Weights of a small GPT-style language model, trained from scratch on English Wikipedia.
Architecture: no biases in attention or MLP, normalized queries and keys.
Training: a variant of Muon for these matrices, 1112M tokens, 8484 steps.
MLP neurons of a small language model. Each row is named by its layer, matrix (down: output weights) and neuron, and shows model dimensions 96-351. Each number is 500 + 25 x the weight over its row's rms, rounded and kept within 0 to 999. Numbers have three digits each. A neuron's up and down rows have the sign that makes its largest values positive.
After each neuron's rows, "fires before" lists the tokens most often just after its 100 highest values on Wikipedia text that the model never trained on. A number after a token or word is its count.

L4.down1256:515507530513509532466479507521498486504505482508514515507490525503489523515486470488442526471488431495508525481513506484442486500458544493498484488552488510498408535545518516476515501465459472498528539493490514470490508526537485509486502512507487481538488518483503477522516486520539473531518455485456472538507499490469462496500485502506537546514496487496505541482437499511488477457460522472500544502511506447519496485533536491467501495485476505498492518481517514543461470487528524487524526521468483496537535510478512504492499504478466503445495514480521493514498448486486523501516485516489523514534514521481501494451504509505491475477524531459444456475522488481463539490495514515498465517470453494520483515467510486512536517486542519493508526511482522479534478494500504
fires before: "\n" 54, " |" 10, "," 6, " in" 4

L4.down1558:504520473530512490468487515520514490479520483492511508549464495520515488516508526517502480490510525522538522557521497510533479481489503478507510472474489555498541511519506493534492459466493478424475521478518530452478472517543453471548510500484491486487443509486525507517492484516521520512488525507480441550494485505508484483490485505497448517508464470492513533474471525476515482518526499510511577531482507489518507520515509506509482539547463481491488485506465475504538507461498503522503521503516497535529462484535496468526487483494487481529482521458498473522541494486484465546484478492503493465470514502462462461485506504461461519494516486458570484472461494546499555507483504474516536463529526527522467475518514488487520506488518466468562495498504489472491469476462519
fires before: " |" 64, ";" 11, "." 5

L4.down812:498533438534517452483464527499464454490511512504520502515560462509485491475458497528545535490526487520527514511470523487525505511483506501446492503488453483512510506465482475502453479520541458482499513520497504546496514493504455515472541544468492522435500486489529515461437553515485533482511504534495489507524508529465493482475510493479520495523472473466493498500507484521536496525483493459491470536532525497479456504487525524487500513488468507504518515497499510513503504480500477515523516521552495527476479519509535486503507522506490481492498511476486428470520515487487487480502509506510558502482507498477524515454472499514475494519518499492518520499527506509473519478477480514489549482500488533510491547505489504526563501517541494456479495515443526489518513504415490
fires before: "1" 24, "2" 13, "7" 8, "5" 7, "0" 5, "4" 5

L4.down684:528502506533462467500499455498444466513473521521473519487503499501501487558491517461518523507512481495499534539491482521485499536500496479489475507467463524506494425466469490526503510507494485513447498497477499488520496500438464521480498562463472489524481523515493461444491521510480495509520476485464517472494494489503523482494490493488516520483445515500499484492476492510517507520478498523496485534522507537491525502501507513526513503501478514479472509501502456497469533498475555544507531485530509506489479513469516481469533493536468490510454489523510491521500494469512531491499513559523541480479455497498533526479514501504519515547480518518478546477513522450500459548537490468521462508467538502522480501484466475482476534458487485541576525515435497493519484478529505
fires before: "1" 26, "2" 13, "4" 12, "3" 9, "0" 9, "," 7

L4.down87:487499476534502487473479504516467479500487461516514493456510502521455526498502452542504518499494498525478554505475496481512509476506469507484498528488506507462501570517542525521500470517487526487515530515511537534441519488486497454535534484526528482503532509520540488477531486512479493487477469521484496566542476476474525472521522534499501478515512512478522501534468541508493495558471484507476476466451487496496503521515522525557543502491471471477485467541454521505484509523475515526527529478511527480545479481506495469516529529467471513487495457450524489475463496500471485530508488485500498480467477473473473533545505490466487535488518474521531518510530490503491512521514504533500494531522511516502503486514493532505509510563531487489542480517496483478485488533440487
fires before: " of" 39, " to" 9, " |" 7, " in" 6, "." 6

L4.down128:477539491510495498502530502504540526515493498476465496543500511499522511480487519513539519431485527497507524503538488461517540538458510498476512520510514513552509442488526472561477497476446518521468491519451474530559493528529515506540483481496463479462521476461518503513520468494541515479515492503513479509485516515513514517467461499512489480477496526512426507514485514459482516512545479492475520519521484430487529491502503477440497460517502525483539526535505522497564499480490510511497565464489504474457519513522513512556542473495545484488498505518505477461461500484480494507526489509468491520511453519537523507538468506526471480540507471507526429540507484486498519448467515503509468491536511503487487489484504519502538522468482525518521464536470505514505489489511521
fires before: "s" 83

L4.down2014:439495491450521490515510541533484516515474491500501542529543480478547514493505510497516510495478522481493485502522540509551496573519483530521515469526484531462536527522530494465499500535495493492523501501474461499508521536496536503460514459509472499469503483490496512459485500553525566509571490505493480461486487520480476478495523446541528492493506508524552480459492501508468495514507507495512483498497523481472475512542500500490496519485507458520506531515489509494543504499501466503473476495528485482518426468487518478461536496449490512525493518493516487496469485529481516452496547489506487496465477513477484502517520494526527476471479518509485515506477474472543493508482485453494523468500487537515493474491463525452510483502490500472603481519544560531470532449522529
fires before: "," 26, "." 21, "s" 6, " and" 5

L4.down1766:466485502527510519515503488507489551463463489533506475495539517492519498496454491499488564505503506498468494496537528530477539455464490498490480526499510504517534517477488500473453501511462485499499523542485518499503508494480530500508526551513470507484499534542520498486492495503507517502475503475460520513519497500519509521499511501477494552494508510516539495499520520552523509516476484464488468522531536519504486536510517524494530471498476545473516488498505483474494562518470441508534503514548536547497499540543543493518504471473501459461500485496519512519513532526520486510484475478477493543487521461492512449504524488586501471468510519519502502502458488506491506506494473479536508482482522482547447473491520524516510485546505444494548521540537438486524486490505512
fires before: "0" 48, "1" 26, "2" 11, "3" 5, "4" 4, " " 4

L4.down904:500500490507477508514521467525546472509498447544487496508537509475500492523515456473499561522539491528476474483499487501455487535483501460518541577509506517490467487462461515472492469456523460484453493482533515506500458487505524537477496540492521499478489472486521458555519501467476514489484527482530475470508516468519521468469516514511496483497509536476468522497448503482513518522540512518509518517481503517515512533516487516554536516492511479486491494508523460498508477514502513509510531490516524512524498523478450492473503501498515480521513474463533492466534452488515507498536525480501485517455503449500506496456466491528483491535498502519461511479497477467482505510507492467491499502459534482450502534453509483522528489525488529542509514495512531488525460526476496
fires before: " in" 39, " with" 10, " to" 10

L4.down448:485459474518517513486512512508499526535527505471491502478518454437489514505496484476525516477493487482521450509557483487501473537479513536523484519532508513503509480509494511486559494491496451537542498505525445516534518474465498494519477510514445493498501488504511511513512514515486520547539488486468525442494495512486564481500491477476529480438493453515558518477557474496521482518465511491495477520471548466504476484505520479472508494538451506490479489506509489465491484476558520456438516466522531521533504474494484512508477511457521498472540491513511504468512504472488464513474512545494465514480484502483499503470507492485464460529503522472512480518488482512483511487485487500486502507483533435477517539484465460508511517472528518508527531553500561512473559473473449
fires before: " |" 41, "\n" 8, " m" 5, " " 5, "→" 4

L4.down839:527492532481540483471472545527477481493492492486518490511502511481503484519544494512499485537483500463493508540463465506529474480554511508502507460480523540488503504512513561468473474520512507556509499453488479482506482500503479518489506490506481505498495490458453470501494538496479534508487484456504549518436510528469499472483496490470539506475467531459515513511479504513470579538531487517453511522456465507536513499482488489470525546487487528424495457503488493530483493453433516494521505475514489471498476490501493523488488493508501457525472510467472491506490514495478481438462513411552481471512493509477530478497513525516478478498510518476513486505472499503456496517497510513491487485528526512514529528516484529518518507478483495504472525519492484483496450514474525
fires before: " " 51, "1" 11, " the" 8

L4.down2005:508506488499490481539459479478463515482522542514522506491450489514491482531443502470525494445512501475523521524487563506499515507502510521482453509471485489496490549444493502469530509491535489495501481496496549508483481490498517542501554536461453487511493557452481528550514470528494492532503503479502480534534453457502489490443510477503496530516444510493495563515491493474538511486480513511495540541500505486519506489494500513464510470512535483525535488525469514469519456496490531495486547456502504465457474477476476496499522501512496475507484525516472520510494507534495509506532552485495512505511530470486541490580488525494456460511480487453477518491528486483462464529529502508490502487487489480461475490521478475478512462485500540478486510484481497485520465540488470
fires before: "s" 72, " the" 4

L4.down227:484493498490505474527496479472492503522506509460521505532501482488508521526496540460500523510507521537469485512473510510558494517496488525513462495539523512504515505525403479525482487515510557512526531512509498559511517465534494501474502523512487494488511486495448511535478471511503509530534457467500494497502479533495518539487529496523532507490510500501491528515487475499486469479518467465483509494479503518525477500525518485493484506516530520477514528495489561519506469514500443533464502483503435471503421473496488466547500497513451498489524453515485484523498481515501494514533480498482506487463490522526532473493455535506514492563490498504485492490484528533502510492438485498511490473495484476479493493452496479486470512471485527545510511505509516521495445520510469
fires before: "s" 74, " Best" 6

L4.down1458:521510509537506490487520485499501471490493514464549504499506485474516513515480512520497524528485534489479536485562535466520465510522538478470474513504526527508481515539485484506514515511528461518505485462454511487490540534494542534519513485540517483509503487461466474504465459453529519510487495495509494474527486518469502551501498471500505510457509515545551507427480504496467497492508504471497478503500495473533509493499483479480506502537515536513527481487495478491486492499466515448511556509469563467503479484530477536483480517475475526532496505501479480535536497500510510509461545443548494480523457518524501512509467499476540444516488516470523469481494472504526526484495530493513460475505455548514493476476483487509513487498459513492437504452510469475486445523506531
fires before: " " 61, " the" 4

L4.down1280:509531550501543499519468526523517533464485482492486481545460501468486472486505502505543534492517472464476500484501466516457547510502511495572466502477501508465488505508477515541501551538491504461504535494510523479506498501566484505455460521440525514491475513522462511471517505512528467488534514528527496537509506491480498528491444448483536472457482507483512532474501464492490516512522431512489478512536501496464454503469548506534500480495518473497476490499513528506507493492503506494514477519446499488493515501490534533503493486523482503545493494558490513494495484524502519496487492534509449473495466466541503519520495499528474467489526512514487497499472531493499461505550475471464484484507543514516484497455472481480499537488496481528547503497523505500532465511536497
fires before: "2" 31, "1" 25, "0" 9, " |" 8, "7" 6, "3" 5

L4.down923:495483511502497488537518531520471513484497461507472518499486455455473507533533485509478485469499533504473508488520534514507542493483446535531460542474506495513512471503497501494487576493496542474500481504473504519498512480503514456535467533478517524521446515508506508545522521500499495496482504504479485487515481504482501534503478481526503504511505464466470520481460485503513496491550500519503552479505533466464477532473467522497468478460485487496503486483487522530464474472488496504540521508494514516498486516499517493454510483514493482500493529481492508506478462492487530500510468553531506522490503522486473487531494478484458484526493465479525586515501543516495518462506523505478550517498521496502507504523483510452531513496537496490674475462433485489508517474515514
fires before: " |" 39, " as" 6, " in" 6, "3" 5

L4.down1698:461539487511523494536515489505510498518511530516520473497499468520543530528510527496478520482511513480478458510507533487538520487503572483473434495551492510489457473456465483521490461458485494489452487483477499480484503503508536509482510500499475503456461509515486478527473491481464473503492506493468439484487494510513511489478478531506509540525470492574509475495573474507534480462455515535505519538483504460465518514464497496487530494489522555543516483488517494485547516497498503510515469508495486517560541498510458496556525523479495460526524524485487527479521510477511481479490507489501484471510547507489452505517467480521451497518492499479553523515485543498531512477474531494497517544480527480469487503534519524508522481520497476507533481519539502549486517495491515
fires before: " |" 55, " " 4

L4.down1556:524540504481495518539499528457471488477474520546512494487533481509514477531521478449517517494507494484452488503472513497480511486483480511491504495458448518453487484451491490484518507502490459517485494502496502489490519517487501530502526491539482513477498531498498480485516476527474493486479438484478503491491504493502499448502531531470548467501521482482452496497499503519515512521495454477498498491524494446469491515511513511524531542475451440516499475466464490558479466502495529479514517498534556502507478485462553514509502504518491454439507497523511488491472538512502478519502507471466590479507512515479507538548482513453509535478483493544484564511454447486530512493465512490472459487495483510515525430514499501512491478475527483482458450532481499453516505492494467
fires before: "0" 64, "4" 10, "6" 6, "2" 5, "8" 4

L4.down457:533509520481492533547489511465507510497502490534522477525483509506526502512488518447545452518487549510522534500466507455502493526527485514526528499498522490499457514532536494530565500474477502479494472381505506446485507493536520488494509497495481480524488552453480497485449494489548486488475495489507503476517503502519470518514497527515511520485502481491498556457505486488517477505510517519513513526466532508537510517498495499488525542509532500495504535514501448510498510472511546495501476511472496520481475545460516485543477507502529521507505514516503507504507510486475515533483512489475490508450487480500523454488496503501575506486492507542488539498526459512487533497534510477522521468479498498507514534493513480492502480500503468508520556510551523601495460479495560
fires before: ";" 49, " |" 37, ".:" 5, "." 5

L4.down1695:526513521485532479468549521515496470525516480502485512462502555492495495519512527449530514550484491487484477536509512496517505458499520545479517526498511454520494539438462510525506514466479483458533476526483463522491478522527485498503506528536465511470510519515496475486508492519496559490527559481529506532456479513476522529493478460475514530469471508526484514540522496527483502487514487520511473479480484559505521474507485505515528526502461492505483496515474514461509509511487464469518531480505499521515509515510538479474483547529481500519554529518515486466496475517509483509500450473536510612487532519534477503531514507516483494499495480523523524508491500523503509521504481509558487476520531454501473487496534470506555543529496511445522510493486431516519529513484512
fires before: "1" 20, "2" 17, "3" 15, " |" 12, "0" 9, "5" 5

L4.down1859:478447514504538500519483480472530523504479468502488507513477493499543487462518452559489480431482458510476488460498509449544526510527519435483523476515533503509455546475495502483485533426496488491444489459506539526476484487435513514476482513520496523499533484500497502500545518513520494491495475485491475500495482516509484468481495532485527465517485527492494497478504480512500483509471527495513527506475526497557474504478511437510515515490490497537507561473540508471547499491477510501486541451469500486465502516554526494529472458516510473480477530514499489502514464514549477490517502447471528526510493534525484520529521482522518475499520478540485557512506475457457482502483506505525503505502565491461534492516488508491534479497482499502495493472491488502469491507514515
fires before: "." 28, "," 21, " in" 4, " as" 4, " of" 4

L4.down1467:515534525485533515513545517467489516489494494490472507509502507474493482487470465524491513488527539512507528518503526513536540532519492516462490516510511504456523522476505497508466475480489479463544505500451476479484509487501490559514486516511526478516502525519488504518514489483558493481486539500509468527459502500533587479480461486492484519473551464499489515505408478527495480511525496549518513498503496550452526462528531480499513536475498484533515493513499498528498476456484488500491507527499504468502489530540508500471466529526500504486509497500527497482489495469523478517550495464477488487464474523512503545482530492508461493509508482500514472509523543493485519504494501518545491497531531481549471508451509474451446494545502508476616471513463487512501525483485530
fires before: "2" 18, "1" 18, "0" 14, "8" 5